From a checkpoint of a small transformer trained on Wikipedia.
Size: width 320, 15M parameters.
Architecture: LayerNorm before each block, tied embeddings.
Training: 436M tokens, 3325 steps.
MLP neurons of a small language model. Each row is named by its layer, matrix (down: output weights) and neuron, and shows model dimensions 16-111. Each number is 128 + 32 x the weight over its row's rms, rounded and kept within 0 to 255.
A block is one neuron, or neurons of one layer that tend to fire together. Before each block is what it responds to, as a language model described it from the Wikipedia text at the highest values.

Description: The colon and first digits after Density in settlement infoboxes, the 2 in km^{2}, and decimal coordinates after the slash; weakly, table pipes and stat numbers.
L7.down2 [161 148  81 120 116  75 174  92 101 133 138 125 105 181 170  71 108 139 145 150 128 110 133 140 113 164 153 120 108  78 102 159 185  95 119 146 102 146 113 115 134 154 100 134  99  80  92 138 157 140 160 127 150 147 108 155 153  86 117 187 150  96 171 136 132 186 166 167 180 100 105 125 126 139  77 110 147 136 206 120 120 161  51 131 147 115 187 151 131  49 158 109  91 141 121  97]
L7.down27 [200 134 108 132   8 122  86 109 118  91 164 163 171 153 154 136  83 158 105 128 115 122 123 103 157 169 151  81 101 155 118 104 182  88 137 153 125 118 130 140  48 179  83 113 145 126  87 140 178 116 143 155  70 143 131  81 133 111 182 172  96 116 206 109 181 160 132 140 148  87 150 110 103 120 157 165 138 111 162 193  98 157 110 116 116 106 114 131 143  89 115 171 133  61 107 109]
L7.down57 [168 124  71 147 110 104  96 104 122 110 184 177 228 128 146 163 116 140 132 129  32 140 129  88  76 171 132 126 166 163 159 131 112 123  96 129 166 140 143 121 115 193 117 125 151 131 111  92 211 100  94 161  92 183 149  93 118 154 184  74  93 122 124  89 105 131 132 111 191  41 133 113 174 163 162  96 171 139 143 114 148 131 111 138 115 148  71 123 121 158 152 138  96 110 125 126]
L7.down93 [147 178 102 135  82 141  96  67 118 151 171 130 145 145 181 153 149 114 172 129  95 122 140 120 136 149 126 158 163 103 124 117 123  98 111  77 144 123 143 135 174 166 184 135 162 153 113 104 169 116 184 119 206 119  54 112 135 126 115 171 186 149 142 116  54  96 129 100 212 116 138  98 126 153 164 137 170 126 144 181 104 171  84  98 142 116 118 147 164 121 214 147 142  74 140 118]
L7.down99 [115 182  58 157  97 124 145 148  92 134 158 122  92 142 159 125 141 123 108  89 112 165 185 111 176 143  96 172 156 186 146 123 101 134 114 131 106 164 140 108  96 126  77 138 130 133 143 152 143 134 133 111 198 157 152 210 111  89  90 193  30  99 104 167  79 130 166 161  91 220  97  96  94 114  99 122 109 105 175  94  81 130  89  87 120 122  87 106 152 165  90 140  94  92 158  90]
L7.down125 [ 56 168 111 157 128 139 116 102 125  94 184 161 194 133 116 119 158  77 120 138 141 128 114 141 103 188 147  86 181 204 132 148 102 135 134 132  62 134 150 126 146  68 122 124 130 124 103 120 149  94  92 143 139 173 138 174 150 138 137 157 188 112 161 136 166 158 174  73 119  90 150 157 167 145 149 132  60 139  90 142 115 107 180 122  98 142 104 169 124 162 149 158  84 138 148  75]
L7.down243 [ 76 164  70 137 141 120 119 160 106 133 170  76 156 126 149 104 180 156 121 153 191 125 112 161 104 119  87 151 113 150 134  85 122  97 106 159  53 143 132 108 126 185  78 119 127 123 102 139 115 117  91 144 146 183 184 201 132 169 121  54 138 125  94 112 116 164 198 169 121 116 162 123  94  98 111  91 105 177 141  95 186 111 131 120 136 143  56 166 135 155 185 170  85 166 201  65]
L7.down343 [145 177 194 106 100 166  88 132 161 130  86 100 179 167 177 128 122 172 127 135 187 159 124  82  86 106 110 119 133 175 112 120 111 123  75 128 193 121 160 163 112 207 121 125 151 137 113  88 154 105 126 149  99 192  91  93 144  65  85 110  57 164 101 137  95 189 145  70 133 153 162 144 154 145 131 175 101 152 131 153 153 135   5 126 147 115  64 158  85 136  97 130 109 149 146 108]
L7.down428 [ 75 148  90 127 157 124  78 118 153 137  94 109 114 144 130 149 110 116 129 168 141 102  93 106 111 162 111 167 123 126 144 133 105 100 176  82  94 130 139 175 155 104 148 167 109 119  98 133 135  95 139 145 124 173 147 137 159 139 189   0 169 136 111 135 123 181 118 131 152  91 117 121 174 158 167 100 137 141 154 172 156 157 186 115  83 137 102 196  84 110 253 163 129 139 104  69]
L7.down450 [ 80 147  88 138  70 107  77 105 101 152 159 124 150 134 175 140 140 194 151 145 142 144 147  84 114 169 168 150 107  89 146 113 171  88 138 133 116 158 136 135 129 189 135 149 117 116  89 101 191 136  89 179 129 168 128 128 163 138 137 193 165 126 151  59 120 177 181 125 172 132 142  70 141 153 105 160 130  79 170 126 126 128  73 155 130 121 120 167 178 104  98 127  82 102  98  78]
L7.down453 [128 135 135 184  78 162 149 163 149 121 119 128 169 113 131 155 184 150 122 117 130 143 100  94 193 191 140 156 131  86 158 124  89 110  71 148  96 108 108 181  75  82  65 122  89 148 103 139 160 143 105 131 138 161 147 156  90  78 135 160  93  99  72  88 184 174 183 124 114 147 118 114 141 155  94 184 113 125 149  98 131  68 110 154 148 123  99 157  96 172  76  97 102 130 120 102]
L7.down495 [ 76 102  90 122 145 113 114  78 115 174  94  87  64 124  95 107 101 168 160 140 151 109 152  97 157 130 119 176 186 111 123 142 110 119 179  97 122  86 119 114 136 167 124 116 142  86 143 157 111 137 117  97 184 150  75 184 136  84 137 230 117 103 129 184 119 175 121 137 117 143 134 112 141 121 102 136 113 141 103  70 121 149  82 114 168 114 127 115 135 105 151 142  43 131 114 106]
L7.down600 [125 168  38 141  84 115  51 134 142  88 114 146 188 149 154 175 173  87 130 107 122 158 136 145  74 116 111 138 140 191 103  90 141 140 134 152 123 140 163 114 127 122 141 137 167 141  90 116 150 123 144 167  95 145 114 126  86 122 174 127 105  90  88 121 142 157 137 152 112 174 138 114 135  99 127 226 144 158 118  92 133 116 112 120 173 147  41 123 120 143 155 190 106 140 128  84]
L7.down794 [104 139  79  96 127 130  90 168 142  77 155 154 204 115 140 154 140 147  97 130 180 154 157 148 123 122 130  87 134 192 115  97 162 158  96 161 105 139 158  96 105 125 117  90 184 104 138 121 101 113 110 182 104 183 134 161 118 152 108  60  48 153 131 184 167 145 154 106  45 120 123 185 131 107 120 146  53 132 131 114 109 110  94 103 182 103 102 108 144 136  56 130  93 158 139 126]
L7.down843 [ 73 159 120 178 165  80 159  73  93 110 138  95 211 167 132 102 139 112 143 118 130  82 156 147  66 185 160  77 127 149 156 148  85 140 139 130  81 165 130 125 181 180 163 111 173 106  78  98 154  87 118 126  86 137 163 118 147 114 128  89 204 119 163 113 130 216 175 107 203  54 108 139 174 141 166  98 101 125 135 160 129  86 162 141 103 113 160 153 140 172 199 163  58 122 119  90]
L7.down853 [155 152  90 116 110 126 108 163 129 158 127 147 136 178 157 146 179  89  84 101 169 172 129 158 151 108 124 111 143 177 114  71 147 126 102 143 110 145 171 167 177 110 174 135 132 139  65  99 140 118 153 179  97 136 119 142  78 149 156  96 107 130 159 154 134 166 162 142 156 141 144 147 185 125 153 181  83 103 133 128 133  97 150 107 144  98 128 116 131 147 121 220 110 116 144 102]

Description: Fires on the first modifier right after the, a or an, mostly a year (the 1977–78 season, a 2021 film), also adjectives or names (the Chicago Sinfonietta).
L7.down42 [115  84 122 108  64 118 170 127 134 124 153 155 177 113  97 137 141 105  94 112 168 135  64  81 100 131 101 156  63 119 189 163  88 129 153 128 183 155 100 172 171  98 198  88 128  89  97  53  71 154  93 132 144 150  89 114 128 142  89 112 104 164 148 126 103 140  89  99 100  96 137  58 167 136 116 146 115 195  63 166 130 140 146 167 176 100 109 202 125 139 119 130 146  75 165 126]
L7.down64 [136  72 165  81 129 112 151 134 135 120 136 111 158 137 140 148 127 130 168 172 191 127 136  89  93 112 144 157 130 131 120 135 138 172 151 127 112 133 112 133 128 118 175 152 129 130  81  79  44 140 109 123 138 135 113 124  75 158 170 118 121 144 117 114 154 125  85  70 161  87 153  59 161 143 158 145  80 138 120  62 136 131 181 120 154 137 115 128 149 120 229  87  86 128 127  99]
L7.down160 [173  93 161 129 158 123 113 139 135  99 144 134 167 140 101 111  91 136 108 103 201 101 157 118  84 110 132 170 134 114 145 175  80 118 142  82 142 159 150 114 150 159 174  93 129 108 100 151  92 107 122 144 121 117 112 193 117 113 136  73 147 145 170  95 153  82  86 147  96 102 116 100  70 108 145 121  76 134 112 207 186 108 197  75  85 106 130 112 152 118  98 166 167 132 112 152]
L7.down399 [111 129 165 175  88  91  94 114 114 181 152 115  70 138 124 105 109 128 155 147 134 121 155 138 185 175 121 137  91 132 124 139  92  93 128  97 162 130 168 140  32  87 157 141 186 164 124 108  84 139  92 122 132 108 121 131 131 127  74 123 114 160 136  53 136 150 106 160 106 107 145 113  66 142 128 151 136 150 164 165 159 125 145 127 155 135 141  50 184 102 122 122 125 103  88 104]
L7.down435 [118 130  89 144 150  87 137 142 101 107  82 116 176 120 155 114  93 127 125 106  55 137 157 176 132 156 116 124  68 107  73 159 119 147 118 170  85 110 129 147  72 139  89 192 158  57  88 137 148 122  99 136 105 155 126 178 137 124  83  90 148  89 130 131 151  98 155  88 205 176 178 156  37 126 163 138 136 152 138 189 173 125 126 123 112 176 134 112 192 151 137 105 113 111 146 160]
L7.down492 [158 139 107 177 141  92 127 163 121 170 101 103 111 132 160 157 117 169 125  62  58 124 183 164 193 202 105 168 147  77 105 194  97 101 142  85 230 134 130 158 143  56 197  75 158 103 123 130  85 122 104  76 122  60 137 139 177 112  95 126 126 147  77 108 111 120  61 132 114  86 160 130  59 119  99 110 199 143 139 119 169 119  88 139 109 119 107  99  64 128 170  92  93  94 132 130]
L7.down555 [155 164 135 117 102  97 133 126 137 140 117 126  85 191 150  83 145 168 136 106 163 142 129 159 189  92  89  77 112 156 141  99 112 153 177 120 125 114 124 127 142 168 158 141 109 124 127 157 174  95  93  97 145 170 138 179  93 150 124 127 131 173 153 133 140  98 134 158 158 142 154 132 187 102 143 133 102 219 145 107  86 179 151 168 138 144 149 134 182 137  73 146 132 128 120 146]
L7.down639 [116 117 160 138  54 119 107 101  55 157 130 115 145 174 163  98  61 115 144 144  97 154  91 124  96 125 116 142 140 159  98 113 149  93 102 116 136 157 129 131 102 121 114 118  74 141 127 141 131 116 131 163 113 102 140 122 121  77 129 106 148  98 152  87 144 118  66 179 108 133 172 117  61 104 168 101 150 169 158 198 111 152  93 206  78  90 164 122  82 171  73 137 119  87 153 149]
L7.down676 [103  93 157 143 133 141 138  62 127 132 204  70 108 117 149 122 121  73 153 133 100 131 130 147 101  92 120 123 121 143 167 147 118 117 174 153  70 166 165 158 132  79  77 185 107 148 150 147 138  87  83 122  85 154 149  97 193 109  98 157 143 100 146  63 125 151 157 150 160 147 139 103 117 123 164 177 148 146 125 185 172 155  99 181 125 116 126 141 208 111  99 112 211 133 134 142]
L7.down703 [140 155 115 133 120 125 149 116 102  88  93 137 108  77 123 135 177 146  83  80 121  91 147 131 139 121 140 140 123 132  57 166 105  81 129 163 141 115 111 116 123 141 144 164 115 151 118 145 111 112 149 163 164  88 133 150  97 123 169 119 103 162 123 153 132 122 135 128 140 138 145 102 158 124  70  83 148 142 128 161  99 134 170 117 154 139 111 120 129 125 122 104 114 132 110 128]
L7.down748 [166 146 105 135 142 124 162 100 104 156 137  91 160 168 126 158 163 174 146 138 116 150 166  87 153 136 147 126 126 121 142 132 113 107 142 122 120 126 114 113 190  85 133 102 173 162 167 125  91  90 133 138 108  67  79 122 141  53 137 127 121  63 123  59 172  96  93 113 117 129 119 134  88 164  82 139 181 147 152 151 156 154 103  77 139 154 143  91 135 114 128  94 131 113  81 117]
L7.down776 [ 94 113 110 125 114 107 133 148 133 135 174 137  99  96 142 142 115 131 180 155 111 162 125 104 114 174  89 178 115 151 171 148 112  90 188 143 178 159 129  96 136  98 155 108 100 135 129 111 140 111 122 105  37 144  62 131 161 180 123  69 232 159 142 100 125 134 110 106 131 115 101 159 123 118 152  78 131 113 140 126 129 110 110 180  79 140 141 186 232 121 151 128 188 114  83 167]
L7.down781 [137  59 166 145 160 111 179 111 164 123  88  73 106 176 112 109  81 157  94 114 168 182 109 123  97 122 146  77 189 113 110 152 119 166 136 117 114 136 125 103 123 168 155 168 125 166 105 133 113 115 125 170 166 133 142 164  99  85 132 133 166 188 130  97 153 135 145 142 125 137 163 102 191  99  59  67  68 148 136  66 105 112 148  94 148  65  98 155 136 145  79  50  84  93 145  87]
L7.down890 [128 113  89 130 126 122 125 104 131 141 181 106 140 146 134 146 115 157  91 115  66  83 157 100  81  71  99  73 164 162 140 104 118 145 132 104 140 135 141 125 121 142 138  94 162 102  88 155 166 115 153 102 156 157  73 170  90  39 147 127  66 163 179  89 126 112  76 171 158  85 113 106  99 201 127 157 153 151 158 173 106  96 135 110 125 178  79  73 140 111 143 150 157 102  98 107]
L7.down950 [ 50 139  44 165 100 125 100 145 148  93 141 114 141 102 150 142 125 126 129 136 141  99 203 188 170 172 124 197 114 106 110 199 152 133 118 130 139 133 132 165  99 130 159 166  57 168 147  85 106 147 150 128 105 159 109 154 158  94  64 135 113 109 129  53 108 132  66 138 165 183 145 103  72 152  74 178 150 114 149 128 166 193 160 122 103 119 164 125 146  99  66 119 139 105 129 136]
L7.down955 [ 44 115 167 146 101 124 123 170 116 128 148 148 102 107  96 160 121 172 139 107 134  78 198 165 132 128 137 136 134 109 150 134 177 126  88  85 146 145 142 146 111  91 221 190  95 175  89 124  99 119  80 140 119 109 102 134 117 142 147  34 105 108 168  51  68 138  79 193 156  81  96 100  92  97 157 127 134 167  95 188 170 138 152 141 118 191 119 128 166  95 149 111  87 132  96 121]

Description: Mainly the period right after "U" in "U.S."; more weakly, scattered word-piece continuations and table, coordinate or list separators.
L7.down76 [138 124 122 152 105 177 166 149 111 112  97 142  90 152 165 151 115 113 101 114  90  98 134 116 132 144 173 106 131 165 131 130 148 158 163 136 154  97  95 158 131  46 179 122 164 118 141 127 106 110 151 116 115 110 145 162  79 161 118 159 159 116 128 129 147  55 100  94 146 122 183 129 153 140 137 107 141  95 146 222  59 120 149 129 148 129 122 149 142 182  89 168 133 106 124 139]
L7.down78 [171 118  77 141 122  82 129 141 106 109 149 126 111 119 140  73 101 111 136 156 157 108 151 112 136 128 107 132 120 167 145 138 120 145 108 130 147 101 174 120 182 177 131 120 162  68 143 149 143 131  90 145 177 107 162  84 128  79 177  96  93 139 163  81  75  80 143 137 168 142 146 116 103 131 135 139 138 102 136 162 171 132 163 103 120 149  89  88 105  69 117 153 117 106 125 138]
L7.down129 [131 130  89 143  65 150 173  97 144 134 176 104  92 108 166 108 193 125 146 113 143 118 148  94 121  97 176 121 118 182 104 126  93 164 143  89 123 127 173 112 164 154  97 123 144 116  74 148 143  89 113  98 165 127 227 141 131 132 137 190  90 103 169  98 151 180 131 155 176 152 126 140 111 150 181 172  87 133 100 115  87 120 185 120 132 145 145  84  95 145 138 201  81 138 139 125]
L7.down197 [147 109 177 112 106 150 107  99 118  84 133 128 165 117 118  90 119 152 121  87 166  97 121 125 139 134 139 130  87 102 132 131 112 132 134 159 170 100  81 152 135 149 143 136 119  81  96 134  93  71 185  85  44 117 171 137  87 108 140  53 112  99 133  90 124 167  76  83 150  56 100 146  66  97 145 137  95 169 100 202 127 101 170 115 107 135 163 128  52 137  86 127 128  89 159  96]
L7.down198 [142 129 102 146 115  86 105 143 152  89 136 109 137 158 181 114 161 107 136 133 136 154 127 155 118 112 123 114 122 200 121  85 116 149 142  93 185 164  90 177  85 144 124 162 178 109 106 145 149  98  85 144  83 164 179 113 134 112 134  48 112  98 135  95  81 119 119 121 192 122 114 141 135 114 121 193 148 107  97 155  98 117 148 115  88  89 151 104  93 157 129 196 163  98  86 139]
L7.down321 [128 156 115 156  98  41 129 104  99 127 114 134  98 145 145 104 113 110 133 117 113 150 208 168 139 152  56 118 127 140 124 102 128 101 119 167 171 119  88  80 113 118 200 129 199  87 151 131 152  76  92 129 174 150  49 219  78 110 148 154 136  68  96 169  91 152 149 137 181 222 152 120 106 113 151  87 113  92 126 144  72 145 159 112  87 139 182 131 123 151 161 162  65  80 133 116]
L7.down391 [181  96 110 129  58 116 112 168 132 119 167 120 104 117 161 129 117 100 161 150 129 139 175 159 149  74 119 118 108 144 133 150  74 125 159 162 190 111 156  93 141 174 154 145 148 118  94 141  78 107  88 118 177  89 148  60  88 183 121 204 119 136 148 140 132  59 112 140 164 141 120  95  77 114 146 103 105  62  98 156  87 156 105 175 147 111 201  97 146 126 131 170 166 124 153 165]
L7.down465 [139 106  84 125 144  86 153  84 116 131 120 124 143 113  97 115 158 133 103 144 147 142 179 123 168  98 128 112 124 161 126 132  99 108 132 146 178 174 132  85  59 122 123 114 147 102 155 103 104 159 102 107 174 133 136  77  81 148 177  94  88 113 186 160 132 179 182 100  70 124  94 136 151 114 136 138 142  81 121  62 108  99  66 135 164 123 136  71  93 122 112 200 112 133 150 109]
L7.down590 [142 147 100 164 177 188 124 119  94 126 181 198 143 132 159 118 129 191 117 128 130  89 196 160 182 173 181 128 109 163 192  71 173 147 104 102 127 176 109 162 129 135 133 108 129  95 136 123 181 159 176 124 173 104 139  91 150 110 128 181 163 152 145 128  95 143 163 181 182 128  64 115  91 154 152 131 132  99 129 168 118 148 155  69 151 109 128 104 161 145 136 149 100 104 105 131]
L7.down611 [121 130 117 108 169 114 136 166 145 142  77 150 134 150 110 154 101 107 131 148  81 160 151 125  72 110 167 165 164 128 156 141 128 132 131 147 137 155 142 150 168 135 133 159 168 110 155  62 135 128 133 143 120 137 124 102 159 113  74  82  96 138 154  93  59  62  99  80 152  72 169 106 139 151 104  71 151  83 142 136 129 154  62 140  89 150  85 135 162 156 116  61 149 125 108 122]
L7.down767 [154 143 132 142 108  67 194  98 140  93 129 144 120 152 186 106 179 103 134  98  75 172 170 150 118 128 118 143 190 152 126 122  97 168 139 148 185 129 102  87 132 116 126 132 176 110 113 131 119  99 122 111 136 154 157 134  61 107 127 150 127  94  92 145 131 136 143 131 178 145 128 149  98 134  99 178 143 109 133  98  92 123  85 123 114 147 154  83 136 189 109 190  88 141 110 119]
L7.down809 [ 93 156 105 109 187 166 105 156 143 132 134 143 125 146  44 121 169 122 120 163 110 196 148 106 102 143 112 154 142  74 185  94  98 165 157 141 122 108 100  98 114 150  96 163  58 102 151  63 147 140 113 141 138  97  86 140 128 148 132 134 121  10 125 110 141 117 161  57 128  63 122 185 146 129 165 224 109 138 161 158 134 138 169  67 144 143 133 145 139 111  97 108 113 143 119 139]
L7.down838 [117 174  80 143 130  66 115 154 120 152 126  98  77 137 131  96 110  74 124 118  77 156 147 117 202 111 138 129  86 180 160 152 120 132 116 157 123 148 126 142 145 143 113 149  87 105  93 179  46 120  79 113 182 132 115 205 106  96 159 202  69 102  90 146  95 147 141 166 115 242 114 103 131 142  65 144  94  51 152 164  54 108 141 160 125 142 148 118 140  89 113 160 100  82 102 141]
L7.down855 [126 139 122 174 143 108 172 147  69 164  70 149 102 156 171 104 132 129 136  93 165 119 178 200 122 137 125 150  99 177 165  99 110 192 127 129 161 127 112 104 163 147 176 160 184  77 131 133  76 120 110 149 160 124 131 153 137 130 121  60 123 128 106  70  67 177 111  85 197 183 111 113 108 119 115  91  99  79 129 105  98 115 148 135 144 158  99  89  85 161 126 123 116 159 121 141]
L7.down887 [153 130 151  99  90 115 148  92 144 111 109 123 102 112 175 127 104  97 168 159 142 132 155 138 101 128 173  93 160 109 146 151 167 118 118 158 102  64 135 142 148 145 167 104 119 143 111 164 149 101 111 115 169 121 103  89 153 106 150 161 143 129 109 130 119 141 109  91 164 145 184 124 148 147 148 157 122  93 148 167  49 163 105 131 108  71 214 158 118  85 154 158 115  98 124 151]
L7.down959 [ 99 141 104 172 120 111 126  78 100 101 144 124 123 157 217 108 113  96 108 118  69 137 123 133 102 127 106 181 169 124 110  46 141 134 149  94 164 102 169  79 135 172 160 138 108 111 147 160 117 104 160  98 140 132 156 167 123 158 115 134 169 155 185 132  31 134  99 180 165 152 154 102 125  96 167 106 133 177 133 106 129 159 137  87 163 137 149 141 119 155 212 175 123  94 109  95]

Description: Fires on the period token in all its uses: abbreviations and initials (F.A., U.S., Robert S.), decimal points (0.10), and sentence-ending full stops.
L3.down404 [126 115 104 103  81 116 172 138 137 126 137 147 114 109 151 122 128 142 133 185  93 155 113 141 149  81 175 143 147  98 188  71 164 139 120 104  85 153 116 145 159 168  99 116 139 135 140 165 121 116 153 110 108 107 163 182 140 123 115 234 111  56 113  70 162 101 125 127  98 107 113  98 139  87 126  95 128 179 122 163 114 167  89  72 146 194 181 104 172  70 122  94 147 127 113 123]

Description: Separators and tokens just before a figure in election tables, geographic infoboxes and coordinates, e.g. the cell bar before a vote total, the "(67" of "/sq mi)", "°N"; weaker on scattered mid-word pieces.
L6.down491 [156 179  79 144 137  41 100 126  68 166  98 100 101 152  92 107 136  88 132  68 228 164 179 153 106  90  86 138 123 166 135 162 134 133 109 162 120 121 189 111  96 107 122 109 175 162 152 130 184 144 156 151 162 118 105 104 171 138 143  41  70 123 123 169 109 102 131 135 111 186  96 136  94 104 142 119 103 145 141 101 124 181  88  82  85 162  79 114  95 167 136 141 163 168 104 134]
L6.down737 [ 86 154  73 140 113 120 112 108 119 154 119 106  82 120 114 115 176 108 134 111 193 123 161 181 110 136 136 110 146 182 106 115 138 106  81 115  87 181 113 129 191  83 160 166 138 142  93 117 130 107 180 166 136 120 173 181 109 111 143  83 135 111  81 166 106 114 147 148 138 146 116 140 158 142  90 133 111 143 161 190  89 119 130 149 125 142 128 120 101 176 122 160 120 140 116 117]
L6.down889 [111 157  98 122 108  86 122 148 106 114 161  96 152 154 102 109 128  84 141 141 153 184 164 194 122  81  95 110  71 147 123  83 172 138 141 144 175 108 138 109 119 103 134 110 169 156 200 156 127 158 134 156 162 104 110 138 125 156 151  72 117 136 105 185 118 104 116 155  82 221 131 114 120  79 141 179 113 140 103 100 125 184 120  95 122 108  85 146 112 137 167 172 163  99 127 175]
L6.down947 [ 85 144 117 182 157 126 126 148 146 133 142 155 149 143 125 133 103  94  93 106 164 150  85 169 150  86  91 191 168 130  64 128 122 140  98 142 150 109 149 109 127  51 165 113 127 140 150 167 141 147 160 119 194  94 143 147 139 174 160  54 115 135 103 186  82  75 146 113 125 232 119 181 102 108 142 143  59 161 145  69 135 152 176 141 119 146  55 140 138 195 167  99 164 162 125 120]

Description: Chiefly the period inside "U.S." right after U, as in U.S. Supreme Court or U.S. submarine operations. Weaker hits come on scattered mid-phrase tokens such as "of" in Institute of, and "aged".
L6.down39 [ 88 144  80 126 107  97 204 152 118 147 112 146 208 179 109 118 133 121 122 107 170 124 159 127 139 103 176 123 115 126 159 158 144  90  57 168 193 183 136 105 159 125 167 135 106 110  73 122 166  97 106 136 191 173 147 201 161 108 138 141 115 119 123 208 106 113 153 125 179 161 112 125 140 113 135 162 111 128 152 119 106 131 106  73 111 142 122 135 103 185 137 160 122 182  82 109]
L6.down80 [150 106  82 170 156 120 169 147  92 130 158  97 149 101 186 115  94 140 108 104  93 151  98 188 105 125 126 140 114 132 191 126 121 142  78 135 162 158 141 127 219 174 170 177 144 102 150 121 165  86 117 165 231 122 157 165 154 120  57 143 131 151 149 137  81  91 144 107 193 108 124 141 121 123 155  73 107  87 156 147 102 165 120  96 104 149 103 143 155 139 165 157 112 137 123  99]
L6.down782 [132 111 135 135 140  80 154 121  96 130  61 157 107 141 140 126 108 141  61 131 109 144 155 141  70  95 158 152 128 170 150 105 165 151 154 125 179 145 140 141 169 134 158 147 155  78 169 149 185 148 139 173 109 106 160  76 173 127 125  85 128 139 146  91 100  68 135 121 184 129 130 133 130 114  99 142 152 117 184 142 128 170 131 148 121 123 114  77 143 157  98 123 147 162  53 125]
L6.down921 [ 81 172 189 150 111 106 158 157 128 112 132 140 146 177 118 103 155 126 117 166  72 102 124 167 131 145 137 114 134 200 137  94  72 126 125 144 187 154 124 147 198 180 169 150 146  96  79  94 120  77 145 148 128  87 185 152 113 145 116  59 171 138 116  76  90 137 113  87 231 115 125 105 140 119 163 123 106 148 137 116 160 114 186 125 123 141 121 117  91 154 167 138 145 149 120 131]

Description: Colons, dashes and table pipes right after a field name in infoboxes and tables, before its value, as in Total:, Website:, Spouse:, Turnout |.
L3.down107 [142 173  98 160  96 127 115 163  91 167 142 101 133 138 121 123 148 150 114 131  87  84 161 167 114 141 107 150 103  70 166 129 196 203 119 130 182 148 185 167 117 111 157  96 156 136 135  61 147 135 165  89 119  95 124  91  76 141 150 162  64  86 129 176  96  35  84 122  64 161 144 195 119 150 140 150 137 130 163 113 131 133 153 109 101  84 118 110 140 115 114 153  86 115 138  71]

Description: The word other after and, with, even, a number or similar, naming further members of a set: other artists, three other Justices, six other siblings; weaker on scattered word endings.
L6.down329 [110 141 140 107 101 102  76  82 126 105 115 137 173 192 128 136  83 155 151 115 144 107 153 109 133  98 154 108 194 133 108 117 153 146 135 117 120 178 156 158 155 108 115 119 123 130  93 109 206 101 168 214 106 157 130 198 138 121 125 164 121 115 179 222  89 106  65  88 221 117 123 125 129 116 148 229 101 105 148 218 150 129 164  93  90 131 106  59 129 144 169 118 117 133 114 100]
L6.down533 [122 123 107 101 115 111 111 116 117  95 158 118 138 112 104 122  82 131 152 149 170 132 130  96  94 107 155 146 146 125 140 130 134 123 184  58 109 170 145 167 109 131 127  94 165  78 144  81 132 140  98 120 126 130 149  96 158 162 117 144 115 115 144 102 161 182 113 154 115 106 125 113 138 122 163 138  65 154 120 128 135 129 134 138 164 112 127  98 153 130 169 129 171 107  72 109]
L6.down570 [154  94  99  96 161 139 186 147 127 133  83 162 167 146 173 145  86 150 122 137 143 169 116 126  89 104 134 115 120 204 125 139 125 148 143  99 131 147 175 159 146 105 126 145 180 132  97 117 198 187  90 175  76 109 173  52 147 115 182 109 100 159 162 116 146 103 156 107 165 104 144 136 112 154 101 154 129 106 124 100 171  90 126 161 100 138  67  62 150 165  94 101 128 141  73 114]
L6.down739 [142 129 113 146 144 104 102 142 118  68  81 112 125 162  77 145 120 140 106 131 168 140  96 173  97 186 109 125 153  62  93  78 132 116  84 138 177 105 126 151 103 129 172 143 136 124 126 119 151 151  86 118 109 142 172 120 134 192 126 159  65 134 112 158  99 149 120 148 103 136 132 146 146 141 121  99 108 155 174 117  88  84 132 114 191 104 110  75  77  84 235 134  25 161 151 106]

Description: The first word after a determiner or preposition that fixes a time or event, usually a year or ordinal such as 1932, following, next, 16(th).
L3.down195 [132 120 152 180 112 144 205 144 135 123  98 123 129 196 181 123 124 133 131 142 196 141 120  88  71 175  75  85 149 106 114 164 122 109 111 163 175 144  87 105 100 188 181 126 146  97  90 112 131 127 110 143 144 131 118 119 108 112 141 113 191 150 151 158 132 115  74 121  92 133 130 154  65 124 130  99 165 119 140 140  94  99 165 107 151  65 169 179 147 132 177 147 151 180 153 144]